config.yaml
num_hidden_layers: 23
norm: "rmsnorm"
attn_scale: 0.0884
init: "uniform"
beta2: 0.95
max_seq_len: 256
MLP neurons of a small language model. Each row is named by its layer, matrix (gate and up: input weights) and neuron, and shows model dimensions 0-255. Each number is 128 + 32 x the weight over its row's rms, rounded and kept within 0 to 255. Numbers have three digits each. A neuron's up and down rows have the sign that makes its largest values positive.
Before each neuron's rows, "fires on" lists the tokens most often at its 100 highest values on Wikipedia text that the model never trained on. A number after a token or word is its count.

fires on: " |" 19, "ad" 12, "N" 12, "d" 10, "en" 9, "it" 5
L19.gate160:150109083142082153136155129187145157102146098153137151102077124189113099107105123129148161128087178086147080112165145152128107137107099066085161104127135078127112071126090191112106126152127122156105147152126155066090157138061128146150160159140136054171135132120092162141132109088194137139148134054112137202144144116128116096189136097107150217133152054181117112140123061120166122060094121154106136100073141096193135182145151146160107086119164128105131140077109108147154087114145088158159098137125080101114113179112143116107093135149143162187076149168129083142130173084138117109165097166098112122133106173199136141106097085120138107113140078147154158159178141092097055151131066157150140139165123137090080136140119167069109084089090129079106123110140070110175146088107103
L19.up160:089147119139146214113095081144143108177150102115147121107127068138144118168123145115131180109059131115172167118160148130119118152127077111153110151162095098086073081130112077100152127109175148119148086143088165073086165118086086181129128153131163140196123163134141108130149057101130117072149087192124100101131111149057119203101147126103158107134145037103120142140097165129130068119155090143114075138135159078177161132130068150109115123116165111101146167158100132166095138142068130097131104203111096123161093103120156083153157117170115078104108212096078126151101152092101126154107147209099174108132194139146124118115183157179119108112139128077110124126107120130129111125119084131116148136110162157173129050113124189059120139091148102134072132086136170145129140095172119

fires on: "r" 27, "b" 21, "bi" 9, "d" 9, "l" 7, "ul" 5
L16.gate486:089104119141099104158198133124142124057160117148169121123148085137148078117175130110132124146153112169169118113164141120158139118091111106105158152112116207170185206086062140143166172175139138180144099152138146140165183118143225064099153101130100153120152111144195124113096159085144148096149135075113172106162145115093108113159148125155096165100149087107125123130166140113095125091124094147169156106118133126156057154124099171048125123144133133119121158101117098110146128065129168128136205129126177133139141117128148138064179150150074124122176093086105136086114119078139124048169112142175137111116066144115158120145128105112115151145160175156138178160137128100053105158125191156088117141126141157098133129144135127166134143103113133155089116129170056114147113000149132
L16.up486:088076112130095107150129093088200142132169131086104144155115133104109113130092184095149093136141141134104132125117139211112096132102137157142206163105123118107160126139162133109136114149105144178055118097117104124205129108063141105133136036126130098096095143155138162139095166128132152162126198090150163127173120114114125092070131201167128181107125125124187103115181107143125097087071105149113128139171105169136154116094154142080136125199162099168115108206102158107148141128066105167074136138140148157107124072089099162137113161052174132122088175052110106086114138136121118104174181083129120121135110164116138102099156111161166163146083111111043104142138038090099152146079109088173116133169122173124149107126156149135144146139132060135129094154144116124172115117128070

fires on: "to" 58, "all" 40
L2.gate241:126147125164108162105091075134159160134092103139048084128129146117069101117117141137121111137152124171046127171113141129166137097129150137078149098098143085167167194127116077188154126125195155118168139129093122105121074116126138109160088148136198185092073116160086098120126102160164121119070091158123046128101165152144112159116126187191116191094091138089110111075140130124083169123157096152146103109189129107097125128131098147122134145172129101070152079121148125113167118115121118109105157103145140109135082077101137123139096122151128137070105121145150160133142051131120130134121154126122096116166126022119100160157172143133141156082142129141132106195126091126220202130147155145076127147083128186107185158091083087125095124150072093131101147156171137201113146108094166
L2.up241:103104157164127109096090131148105136166129093125117164165109165085104183102213090119086143122140118094158149113136163133129096092141089149183059108135066163142104117087182154141124103195118138120146126119112145165111071100082141233115172121081143142088105116154162156103176145144094120136094134130072108139106127075127210094153130142100154130131095120133116119090143169067191143153107072186114118108136146121097123142134119082079078128160126109133103132075154134159130155103123049122082137099105092131162202149162144131076200135096152138117117130146127112155092174125134152116143129070162132070151118132103163166091064198129175131125065135120178135169094150118098113129059149133164089146111029093139132161137171132096077111100092156139172152124109106106143120126132079

fires on: "it" 28, "an" 14, "i" 11, "ach" 11, "w" 8, "u" 7
L11.gate81:115109156150107124066157157139152117120107116118110136152166121101153164187147133077109125088116160091134134226128134066118060115108168156123146150165112173149135114130132128111144123182138110106159043131121104082163116096060133143094131125145151119184137149150092123122161111067103114158147115080176115177088134112049125156094116124123156051121146126151126149156131160159170159152113189100142176072140135101206137156044106147125156163078111088109095128095160153147170167145187126176092097143207124098155113137174170138119162168150151144127165137167098137135075118082114132139158113151143169149090083116152105122136126136130103088123147109105132136142164135163066161146180149150101067089128068152104074136086127075142173128138142056063096152133124081118134063114175084
L11.up81:166118140177155125114135129123173072123096117099098046173206100111090140176127137166123172116135136144117151142142146110107044156111154125175128162154177146127155081080127131103088131161150095141119094100078175105148162108081098200081140115151108160136104140086079139065136133074097116132107134115161068129141157133088118128133080143096067067160139089125143151129106148123136186117159153077126113060130146147222162126102111093143121149091093083107087157099200137146145168148212137158137113159174072173143111131137166118108181101128109109147122137168130126163096097090185090129153169149173125132057116154147139104098127128091114136126173075107131154178135086065103178169195121127083097115142098175164136117101121072166179156149148105076127120127110121136102105161116128

fires on: "il" 25, "l" 13, "ol" 6, "el" 6, "ill" 5, "it" 5
L20.gate290:108116135101143139131105123130164146146153096129150115114081123156152063134122171135050116191090119155160128137098127085147078108113140122145175095078107054136177094134118140159176145124128077112163110103100078188135104148081147141105103120090116164130097105109137120152125107082102136115134126148173098086130160157124127139154106175161087108117066079172143125088110165149144080193092129138176100096065144106114122115110094092122127115087053185125126127091144173146124144096126175156191150167140134103123182125124081089156144141136052114103090111176119182142106137200073158143150105132095194080153116139151056101095114145129182150190131098200131107097146152172141112160194129130124119111151131146147122138184127170091084157144188100161180123066063138076115118100157068
L20.up290:128119135042097125201109122118120070144076174190135111094163149175127183148114111152137122132182134152127153106152084114087110051086148117144158098098038139102137101109207103107097104109112084066117075145092147155110141111145169127119073070192061160116094165103111143087119108086170170103111108151077145140091093121166129139062083123131129094040155174144153151146145172091103195086121164138183118143188081131138091100103135076098116097159142164170102131155178064114121142106090149136132122076192108147113077148121134121159159096168156159103119134131118099125177217164110136139138109130125126104127143105162097127122115084110119125137146145117157139129100124098161127153150168117145095165145155049084096156131137124114129082142109108137131054161126119118113098098115140

fires on: "and" 15, "ed" 15, "vi" 9, "ri" 7, "ad" 7, "d" 6
L16.gate464:134123118118104134089216115126097191104113103104178102154174140146124077129124125125151098107101149138157132158130162071165079155131168140088148190110091163117114133175137100102154169137103156091114136162181122140132177145099119142176105149118111074151123131157153177127143097171136139079149160092121119073154093149102104098145163163150148130094087111127188142115153071106159078132126164161128075070113165112168153168161142137110069127115135167069142105163072087179095094146159141143126135116112103122178155172098101076120069115079167130147125107139066149110112161115184118089134113151140120122146106130106078134159076141092066110156139202151077132139115185133030053141133120180130121152109136178169162077123097157070110191068113101175140107155111115108175177107085156
L16.up464:144122104115099080161122081083189118151155158148097109115116124120075137130123114089094133191073111163179158139167107105144061104111120089177110116172059151084133152128130132159140146140178165111099083162049131122062148070121124172092087117137122104125081073139178190140109199141152161124125079120188126130161119162087111111090165120120102133149121070158121073103137172114100173083154169104162096081112193150143120125139100164145134070151102151118103129136091170102138104124092128158155132106128131107158103170113192101170160202151163151137144098127177156077184163091119093161125143155136119143154141121145084133084143135138140177125140098143091127132092091157104147077065042127083118085218140142097098098109150142131094087141145080117141103095154165186107145092119142

fires on: " sp" 21, "vi" 11, "ig" 10, "k" 6, "d" 6, " " 5
L19.gate49:100088103194136132139111160156102095128176108113074127191061131177134155071142167147099164115132127088171092185140070072089119110109140146115178124162122142157137102126148143101148154175167164092149135140103042103107096101080137078170150147063172106153152155132114163111164105157184114134152110122161154158203175134123184101119147165156121114150143074155151103115080081069126121128120124209166090130117128120109136187120148115106100112107152139127151154139069128137143084131163117176116112169132118152139087185080143147129196170136074140130172136182132181087158110078115130130153134156106121129118134144110117135138098135081136083097121141100115101119112047116073141211138088155205148167133127080131132105095165185075141090084133115181143154095179150156148165106153126
L19.up49:114098164168081078140172177134151131106131116085081140103126131123148123069106180186113122096144129128069122153141099128184181114161187138137187088163135115131104140117145080093127118188158129090149126159107118122173160173119139151135163184105175167105082118172098126138190129106097104084106134185143128137131165189141162127118123137157090108149144115091167071115113137076152116099086126133176123124083117094190132105141168130157101130081124119106183088153139154140149115152081068180123100111127119148152125160059073107117116143154104094131087056159115148130153174111116104136142159097155183111111155156136190147153126104129205083153161088094073151116122136121124087139153038171166154166058126149194072107079172194096155152071122117082158169116108149117107115125160094

fires on: "al" 34, "il" 12, "ver" 10, "en" 7, "fe" 6
L14.gate70:116145125142140173085155151111108122142107165132148125134149105161118126132110111169119102120134112133171114111130153157136128179132124116083096124170164111132135194148106143074100132124183151111134101131131162101099159156146107092120153173143113147142101136131171114094183063088164193137129132100107089120137151220155151102128086124108114148088114057134182123115133109193206092121127084123131078154192175128165085096127134120162077114158075193104085122124083085139142175181159163154138152080108142130095094141115108092105074170186106134145132099098124119170158141120194111121093110121160139138207117115167108166143104148148110039125096139023121158095146151162169186126075143149094135178094082109113162125139100163109102104085108031182104152112163108175071140097108132
L14.up70:104143114097089148140162115120077115066113129148125166115145132129177143116146104086147140125110084102185135117121146093148107115094080147149102174119121173198065158108132152131136127161165159102112192111167137142105162124133165187102114115081094070114100099110196131125140128119145111072159119152182171107143098081120104095153167106100185140102133108103150137125126176115107097107032113146170138092092156135106189164137131125131181071135112075108134074070103156171085044110105135116139142138116109156114104095114098046057127131164125165118137141180101100104168162101105087097121079141115142072118135164099172138082123141124068101120146140094181112146111104166142069170087124097160161099134185109185154109108121128107115167110181116118104137116084117095092192203172195

fires on: "il" 56, "n" 17, "=" 10, "t" 6, "ol" 4
L14.gate294:088076103165054071080200089115154174042111130099171117113124159165183084108102107148127089164121193151073119111160165139092099099082114142165172075119108107118136123137149173121088141078096112160139110210189105134146108105093120118120148117183108147147117103154072214111114166113150117142129180105149139134095178136121118117090059121099095109126096150173082160091185098142115081172106144181089089175137156149158100090146098143096171076101108132176131099101141166175156108103169104126140144123128140130070129155114057080161157081170124146103117152143164062082096129146142127104141142132131074122140074158158135087082147083085172063146171156141149162116179120113165131098114116130138146108143092130144118095123133167112129198133135135119144126178102121145133142172145115
L14.up294:128146106087187103135101198114123106140111107129110133165093148124178132127186091116077117131181114066134106151148140087142120104127144175098155116154151125129143058119150093141189075100114180086121127122033150179192149161058129096144171139127092098138176127094105136126077138162144186159073097144175139062064116156169110164116070198134082105100085165103171128176126101141125177140134154202152140146097122071129111117116149138127084098103099177173113105165127069176169170149098140116134146148183130152127108098143127132128166106168128142137137107108128118122128169127119112083106143144098123087117176156116074168127147101091194146121152115143176221152139126165169102136098124117091121123080097106138121175076101159091113095123164147152145168109098133059087149162140075

fires on: "ne" 34, "ction" 11, "it" 7, "b" 6, "se" 5, "re" 5
L14.gate317:082138127125118197079094139125131139156167097113140087185081158143127102160114122100082146131170137119145095116129172142177082132094084071116130175119107071135140052123100128117134135112056123098088160126157092140083109140109127138162110124098188136225129133121125127191128120131140146138140092122172110117089128125160164136188077131133202066112102101135148163168163136182173173169140169135135121148168103156050077138117122116091190144136193145126130177151097179165146094108078105189172105146148114077166124137153064115150111145138132123140157084116071136160111132067098120131176146143120175152125147158129116149128166109108102125157163148136113186144172152169093136075198099145149074073103129054115067137097130147128175167160138091105101111163163060147141129115121103
L14.up317:084163095112136185164103149128121099085105124186084146139090155122134120115087131116121178098126146109191084069120088206164078082132118164157071182081124131099142179110043199146111167153109120113108119146145124114158123071171123167167137167167187144169160082176189155130077164155138097125140138108152161092170117043096109152077127122122160127144094110102172148147150125109160133119075111103113122099059066107089134120153094155203161080194140139126125126151112135105121158098081153078161149098114114105165173139117119181117138134165115105137149094079178103160144084120163098077145167147104170094165140141074184114144140121107168146165157127179111092142140109103124115129176132131095098136097104096068148152165197130180132116127108095131111100176103144125101168143115108

fires on: "tion" 21, "son" 18, "it" 14, "ction" 9, " /" 8
L10.gate251:159145146120154202087120192081146114121159088110121129141063142072103171152141121123093139079132081122212093157133113111160152124119131152098129091106051109121129117098071128143168150087133124124173138135142125205081082139156146083142064131178155145178194109147092055143126134099117143116161130140097109134123100100135164109103142136098150101138123151177119141144194127119128136138133163125159172120200089133092059146073104159091115138119178121149130127152081132131133087148155149182150132146120136145207102129212111105144133163151147150134114091175144130156132133113067094173115102127091165078151103078157144250112148128142188124088120165114102135128163121111100219099161117117089103065091131087085086115170145115153120118159122125138093114173131100116127069101152117
L10.up251:120133079087136117163099111056171110149131063163184123083158147107149106111084112107124144125129115150107138126134132139128107079169158104131087111105155110079113087136139174080096117136118134175083149116089083060110150151137146133095173130110163074117150145104066110157109135090174098088168170103131093131202155150180132154136137103146071122113151180147120169226135122107149113127161097105144157153125109128139125155120195105075134103085080147101186106109140153194145168156124123132038129136159096099132106102126194156107188119107118107090107087149122192139161101137112106098181148188175166066160040170118172181152150095122148048079067145108123110109132145080137105115184132157113111141060121131093154123143154168114097114130139112086112140090139158111157099096120118

fires on: "our" 23, "ur" 15, "o" 7, "y" 5
L10.gate3:154121133198066079108099169088163119144115091123182170100093177076098097130148088102143057144076131107128083128138183125141130081135150126116088148151099131148155145120105137081142135157183153120154139095147112106147179123078114091128121169133081148141098107116119135131156142120100094099121178100153161113112096125162106083135129073132100135161142151071138085048178154098164075170099115108131103074120148153149115051115110133168138112120100107183120124107111154143155192204203154076142087090168143134110173130074085096109103190094134176136121149081106134127164087115141035156102121146133114161076074116094087144098151157136171101136147174072129130139111135122082087164104125150109125137135102108168116102171123095168136164119193088174139156066113090088176075089116114
L10.up3:140154177158135072129154122087119092171158130116117104118133229155102078137090129179101172149142181098095131185100189168121120135169103146114198160121146133144126115159117178121183096129130147187117128108114161094109135101106115122107128147147168153154131133110139084111058091177147076104131120103073172136137114094096077073152136128140152119140126082062123132100087116101150122141122142061065118116147117198155126145087141069158171143113064104187105135106137152140137118138170123094157074120133143083083179104105084156146180150114064171144082161103109180134187102167141093081118139115118126151124101113122104150128113166152148146157170115124151132188120121070140135172099148101128146104146143077156147090165180116162142088102194072094208134103133117090154133108062058

fires on: "i" 52, "e" 20, "iv" 8, "an" 6
L13.gate366:128115135106128204079105127159131205090154101153158132173145136147155158170089145084127138118137137091136119162122161077151161167112133131044147177150162147159121121057150138171149143175098123170135106160139106095095122128046123121152129170111113107121078148226151126097118130075182089137153123104158062122127099084090098128124084154094150104090144154171196094190126141091137089168115145136094149102110127102150091125073107110164141135133117075133054110104150125114118168122192131127162149179188062145126164153164170076159160115130125176119135150145104085145062153080117116128141103129109101118126041162125073156106152093118093093099111124086159122162128163126061163129133169130128089103163102137134135095119114077113165176140146154137102131161159078140205090166150154
L13.up366:094096091178078163160129157079104143126175103169135128129104162146118153141114188122110131155102125101153150133154153105081161164121140094157178138155143060175171134100157103146168125099116137119129140123114134144110131100099075106151176110097134132104096108162153087140141155104135158105166132151200098111118112154167069061128030110064176157140177177163108112192164153168166075136116109112094147120110149129125130134142079132162122236167035130185115124128130109153154107130141125143127164167227088168067171168151121069157156111070089117101084126177109190129066117118150124092144118108106085127149123176102082118109110123158128109145131110142123135093123182100096197150142178106133135110147131192138074147178130061113158101166101155128126125111134125107136108115126086

fires on: "l" 23, "b" 15, "r" 11, "or" 11, "li" 7, "mi" 6
L15.gate432:100117105081106114086132144171084106156186096111125152148120159097091134139098131081103056156148159098139152122173181064172138125163096114109150136158141169179128093202154104140101179145100065162122078106061080091132163122153181067086142162137165101145099166163093165120126105107124184131147182101175140119109121146123203075103155075150132138112088115128127159168156107133078111134119118173123167113074131127160087126122078124140123191166095128076151113127100122157190157101116114132167164148110157121156121096140107103132089197125113122129166092105131118073121077082148131119120140143206133139128167149131066090142089111145113125152078149147133131121112147078038120112142170119136087096125153179092103083141090191130129109133137156144184169125104087101193139097094051
L15.up432:171148101117162102113093050115131156124151109091177126104145107087133110121161115136158187099148126180138171141109105120125068141105085168093108213133113170074163122131169097117098163122115127137139063157073097115096109190131170119145146127139134082151078179087164187128080132157142106126112157173142121118124144155123167097075116151115138180142179133132166128106132093124094090060187120155161147110139098176117108156155152163044199138137172075134140184143154155119130184120154112130185163136105189130145125177118141100148123107135177151128053102098136117084153075168065143112168156093145140134072111131084110102100108111166115104156095088106136118100056083175131083114155099118111085181123113097075068133068163167099101104122106131116177165151143168119132087151159139

fires on: " ==" 39, " such" 33, "===" 14, "====" 7
L5.gate186:106086159159139129123088093122155065128161159102115128106188112122126185137143098017137109133142163057138177074144179105097142103128111144174152103132139130101134100119122180173158197131091151130093130107140165131129109135117145133124138113161168100120159143140095178109142090112127152099114101103207115135103119193090102134169060118122128188126133143138159139140128126130170143127099067160084074155190102100132074132165135127107151178161149160121145116112102130082111134125129091079188170120053083104132132094161141111090082094158128175024118048092119112166128104167087120109110095121158163125125176121139111069105095090098127065113126076096150064152151066156150152078148145174130129105076128122062156149128117133128149115095079105116159126082114090173107133151091112
L5.up186:111110174114117125145132104121129077108118093149146168119064107084145090097147115151143109130152102161077153129148092080142195130188156118178133195123105102158188084122112171149147142138135113138070109114136129113067161127167060133191164139121095060095139094126103148110058110125126123103115141149133045121133097183137204104089133137071147094054152126101199160104158130091114124164099134121146114122141148108073122170089159132140202171150169175184130076089130172079121101109155188194201152119117108108174135119103120071153124110117127158071078128094165134140155122142072126158127157117155111092150161132102138183114089103092185126133163138134076147150129113074138078129094077095099146125084087104167137134106151118137115095089108132142125087127134166106151090112196153

fires on: "el" 23, "l" 23, " El" 19, "ol" 9, "ted" 7, "ro" 4
L9.gate138:036155189100147110149155150150129092095118159172148089164121112167118163152133153104127115111184169110109117072149148095112096169108156158100164102142130133123122127149116135088165099112138129132097167155157121119155096174144156170138101119155136092154177113143067123165164075120228142108112142100170118105114171144097133127194130140099101116112135039170117092140146095153153143142157153173120115123133153106106151186136139093113140091137133118111113082091067099182113089167104198149127093136125197110172076129140116085116103123110166077139137105171125091193177134097130082177125119095123107169130118136192072156054167095190083179104088127062148169082113148148113118103152155128113129170166102090111110169131121129051170169211114101141160162127145122083148108160138089
L9.up138:127177194099126151137142157164101088124170120131139086141127079190121105102113192155131059150187129122082080117131111143098082128154126118100145107113136091128105083124094066126186147104119081103117162157111098080132099172192199136111109150115105171095179141126148160143104054080171086093052122116138119154131135118109153143089137151138089172125113088143155096077118102150102111116122098078183158116103162080129142198133090164168101129157183138159187169113143080159153092135161193106092096130116187114100083133111129094156088117155108137185108143212156102140162124201111196117157096076099119155186130124150144093124139123111116134128060147080135110144066161103144190110168161177135128130121137106135120073155105165119137145143151178146138160130143108088135114173161133

fires on: "amp" 56, " Mar" 21, "l" 10, " El" 9
L8.gate422:131144147106121097138102131082111125108106118051144126137136133159124168100175157093146135114151114109145104096123201115132112064102092116144140134157109098154069156158143143110154110109113131128125178139129112095144065101145137092040137080169095125164170133179134159205136142074177092174127144096157118138065177145089105153099181127091156142127095120131120103115141148096132104152114100131184119163132157140119098135075191146136122078095187131122143060122107054196155138082141127133149170102147151124162094132151108108165090108117102170116127095079098077153134090153101113165156052125111123170165108132125106091092053124145079059114061136092130147115131102181059102088125150160136131142154181094112128167114170109075165172098102083121113099153159044068125140108152070
L8.up422:142180167113106149162113147114088124120123151126121133114156138104142128125061152162172145121111112150146182079149164146123099059116147115162085089128135078189051106160154100111130070122114091146169185108160157113130078135199142132103122083121110179142115136135117113159095174101143093144080154109137172087133165120156115088137175219106157158100081104135178116113109184098127167104126077153094093161177165077100136162108126141202130085082135136156142090112165068151152136069099157123148170128126104189157054124162092130140141122142099101095094166140134131124101117145033143151190053155158097132109120126103160138130100160142103129139074082108166123110138097184078113098133099120172159127132108113162107141137125097141130154074058091104116112111080116077089157134208108

fires on: "o" 23, "ar" 22, "ce" 15, "t" 6, "ur" 6
L11.gate439:094049040128085151158111119137148113153189120155135168150136169089097125069118057101110144169108167115150089132052171110140120121136190136119184116106095155122165115072147113137148154142182153144113158150078142137135107202120132121084179102134138143081131086105180097098151121108154118099152143142150098126130116094096121076144098094121147156150166118069086084155178125168146103175129147164155116108124120148151127143150143104139117209113144099196127121110124087126102065093175161153109094127116139161123106163088117080111125069118077157111132194095190173177168092130133066128115151115100129128120106070123060118164120129137119131146145210154182146104122089173054118144091114117103125148082086105138153102080125156161163072150159172132109124161110107105138140076059120
L11.up439:101145165077120152115087191124170142196099147112165085113103174159140125153117096157079172103123080078124146163091107115073111099160096116125138077127129081092167146173142196213123095202157110097100172117174153118144120087094122064152154137088206127154067135124187109164083115187158102131150096166121123122130098126108119101165122138081119169101150124080068167116071145107134088181116154105130133147112149106116145213125170097117132096135169179161113144118160160128111131116150154094118174095118134139115124156143136125158137092092188080153109163179116134201104144116094085138148109127173046130122152148065158120103139145148119122135165106144052129101134130117100189159150106133123123105104082107075133134086087129059116126198126123129089100113106165115155130148078086

fires on: "ed" 25, "ent" 15, "id" 13, " $" 8, "=" 6
L8.gate21:184161171099167147133136112128125087098122156186118137087104116212161128136123120207136119128146139124210121141078113158177138164072152148132065143128144166152153122122128139152117120100158067183183130112077145084119110041175147120176135187144122137146196107181174094092178114078156132128169193140117116106169093139043146116098135095092101106053152104165149165089122137167162107148125089164114161124102150090121134090162113148134139101160123116081161081150122091113128111108148129198184184160170123133123137112182115113118101159197171088172185131119142072093122148118105160114113121106087087171157143105083143133143079064155131095151130130129141105104136160144098183109126112127111127168091084140109134113123094181178126186123158090113089154135179150132138135158143098
L8.up21:137100123173053113149180164110082136130131072133093102103169185134079133141111111149151190061087092138120169192108137087075133133114131103082159106097172143151159136095108167112174088090159147172143087130139136082150172164126125192092104127095139118134108126160076055165132140121121157115099116166064104126155132111116087153174136095099093152086141141171102110127131064089151130071121105086117091148106137116186152084176149108120073143076086142167132154135090107171190145143109147108131126081078137098122052150151110181158118105123124024131152167075128123144106119083162137064162115148172138078122128149119155148148139127148143134132136175117069148162118117125154100122161127153150109105041171166129099143161079119193138116108076123096166091150162085119150114136074125

fires on: " me" 50, "ur" 18, " Bur" 6, "s" 5, "x" 4
L14.gate459:100176120099069138098110160125090148127129135108137098094114154104112058149153113114229130119112119128149134175138095152106145094065153085082100161129146107159215181125165160102141118176114147107163120091154095080118084062134160134166128138197151136187115089136117121115135149102128122131100123107184107132098079122160153118209051169115113109106130125075126148081135139110096087140175132113101130050116151162091138132101116062111119153086070101097092148124103114121138180086188101096121144150190108114169175084164150104116103137199119100122115155152143128128158157165149134123104154102103092141163098134148169161127132128100120048156080125167155096121143110153135132132045183136189085121136113098122128177167134092107113105195182072132143126130093155166140059159128134
L14.up459:143152141121071099141150118109145072170090172166062123115142081100136075126131173149111119093124190108188114131140127102129077172088089105142140178174128145154133169153161130061175117139143156141082095105091137155140098156127086161159140105154096126165136141086183061162176077122129188122094160150151113061123096104163112115119061099144082096112126200108088187164135113111138075078147106156092130115082123149117199191193078075137122163092095143101175166157157136143094135076127098149136144162134160137162104089118122117135101083145156147076121108158145185144143146136075160125096143104148086172148093099120126118147153132102103134139134172119101140163158141126118221153074133139194190103114083153150128171121144143088131091101183095152105113106163122087101094180127096

fires on: "g" 18, " and" 15, "ed" 10, "k" 9, "y" 8, "d" 8
L17.gate68:071103103124123114135175171192107112148182090108102103177108147136148123124121087151185112081105168104125143140118057112165147114118129120050145123150066195153122136143121121104105154101121157202153107178174090161163154104106088099167135132111153095106155185114109106149152102088177158139146123095224108161136180166114113164138149141130134119133104110173148120099136096125108095114107125143210112187050144129136138167153128108153140160083138077094165125068076122127169117146114132098125121107140129107099123131077164111079116106154165175101083163153060117109092079131117123108131119141127139077121080138138055149161094075117089120131133117154111157118079142127151121130091142158139113086127063198159098085115196203119059178065102116104125149140128098119149115075163070
L17.up68:136089100147171086155103146127143121153173123143111062131169149125126140153126176113126089177146155103159149113122093151156142111108133143108116113111152140109143135141131061124086091106152136202170151161107159199141165067159090151154100150097106130040108149087139093152100170113091143151098091088138173085153171174129131161097134119143084144178068103172132130107067112119100124065151073120163130172135163086114128096136140071164150131156100063101196109139147098131150149213121093127145116146077206109146092121085146119100150095150124170138117219122087213097081113124119116119116119151100126082135112110117123128181074121153111096140159084092129119173067124118176097115078116133190117168122107174157117137147199170175096184132150103119102170089074118133117139106159131

fires on: "co" 21, "il" 14, "le" 9, "é" 8, "ic" 7, "st" 6
L12.gate305:142130092139072119128149174157123161095148119062114147159125131115147141127154155101122132138128101116116081169081159086155128132138124132059080114141095081149115129151117126137109120187101129062187132109143094138123095065143118136086144112139160125139132141175065149157114072087180171139090139122166077141107139084075112156140156158132150128132113164180084115184094097171146094095121127168104117168118139143156109152134164154143146183099153099119122112101116070139106110137133114161085127097177073049159151102169142074100110176148144187133123161150119093167130160098161094122143132083116232098082062134136099146100134187105064070134153183095115122134160149149034046140104164182065097115108165121077093117157166173114129083083132153136091138144130078169147136100116104
L12.up305:138100078132107092159139150144127128107073159119101113108084129113148174111137187107122128140125123158076079113065187094113108153128150123130100113104171083096146143151089119096176101141140110071166118113103204162119130082179123118119150110120108131140123152101106070151083090113142234111074111147164085083139158074155087099104140156104139070200181204173071130176110106167111124046136135167075088170135141130106135125163141169126144184099118124147139162109192089104106104145158061100163176098144062087120138109158189100124124124070184091108126184186163099152149134157099145129135153086134191114091118102106126112124133181116099068113136099108129130161138134122094068106117167145070121135105118134088115118178123153136141105111162173091119110103099109138113192146120135

fires on: "er" 16, "un" 12, "ur" 10, "a" 10, "x" 10
L15.gate102:099115142059082130103130130122100188105057153095105163130132105130156113146162128163171162121141123118086173175140155116099103144152120095060136091134135115170141162053115094089119140135123128055155100131155105154147075167106118067090149169145133160155159184075137117126180071170133136166155157092122087122128073125149127098126078076128203140113110094101143150153145138153147082147127128087107107124107130174119145109112152082160118120163093174130105130050107060123128135075184115139079097136169059150085185144166163167090072093165100113163092147169104141154156163112120119119102075143140132127206058112119134131159152078152049102152133126142093139115132135112127069080110122110129113152106126166075152135137204119096135094075117064177114189125109110103112123162147110
L15.up102:167112131070118087146108097144163071117069189111094170092197146084143103149150144169116140128122115094094149153136153093086092082101125103138151112080172141163078094068146062090134118126102124080118158079106122133143108140155153102113066133178100164120123142137161108107181059172170139121105130146187100109074135099146184142115102070160181134126153115119099113140125156127125092187114154111107097112097121196139128127135150106139151128170067112096151157072119152143121119055159107095150130097139090176152164141182120202116120140079077146101157166145119159178156147102066144104141079125118143129208106131133131126157190109133086159166137120156163158076099139126112144161141145051113157136118133165125136150107151090160165128103100122170204215170142101136065146144156161

fires on: "d" 14, "gan" 13, "em" 9, "il" 9, "n" 8
L10.gate459:121119108146159170164141108154087165139125145163093126141138113104137163146099159095143102101156133153125143136121141111116140146162089168172069063136082165122100183153108122171132119143095140126161106169078136164163093200150153109125078156126144163120085131094152164145123086141150124143086183129153104174131157187093203129097077138125116175065096139148126137129139110132198033134064125115103108162105189120196121175121090109138164096117125091170119156169107154145143110160079095119170060048126146101086067123085162154139124110185148091163093100170146178133155144119107148102099094160104107137145143103179026162091149144121098154132065107132197112105146156170117103166130093143133113111126128072169100063140128162129117175150090138091162149104100111127144123050148115
L10.up459:119127111134128203135125084108152130116121153145096110139138128126128170106079154186163110128123153104139134101140137085133106089124116126145087103159152141156128141125161200105175152086110159103146194097124089160085140108125146147111173135161134110133126108133104189147146155125128133133136175105126126119097124085141095166102168138065098108107151089172133127182124126113189143129102086148120133180114164153218091122101160171117126151133144105086125128057078107119138128036153132211092180144077105060140127135211182067080138186129091114138169105141110128117094160149092146121080196133057128146194146085157167111164185125100167131105108059121143140118110082074119163076162161131159134104112166167101140135129046130184144157117156170131099180107183142154134119116165175

fires on: " Go" 24, "ly" 19, "al" 10, "it" 9, "il" 8, "n" 7
L14.gate455:115165177165109146119188126134115079113169145131126133141170142166162146085117152115151086130126143155160179146093080115125157150069120089110157174148106135117083111124084106080159140154142188120157161131079077107141108155118107134129122185117148138119106110123116091099107097078083173164210152164176090136138175121143179093165156085181089135103131121134136130085090081125152125100128121134066128080090098048166110149126114109173168128128121104057139165087040126162163076163137163140126134109129098101105085082101153054113106191155126190129127153155141085072164122116129072116166090154146149183168113097101137168137140144144081131156111138116167102071117116135125067116091084202105136143160084064140088093177112191104098082133069098106153128144130122125078134117109117
L14.up455:068102105105143212158082193109147135097111128113112078077128101142117151104048147125050062173071135117118133097154198077146067169134110100114067147166088100132128112107103143126144123127104149121176123148129165116112130116132104164135155173221186124125123083135088135160122140090142163131141118126148193089146150072171121151134128159118142073081091131155071112107105090099191116099165150085095110104096134121183113087151135145112155127142150069137119111080071088159152089142131152082075110140122085130118113097066158061015147130128166146194100116140133116126088125116118105121060081128148121093110132139093184129128147121111090095168095121121137105098108077097060128111127165135131148169109130170119146121192136141081114104124119166157133143115113120092077147125111117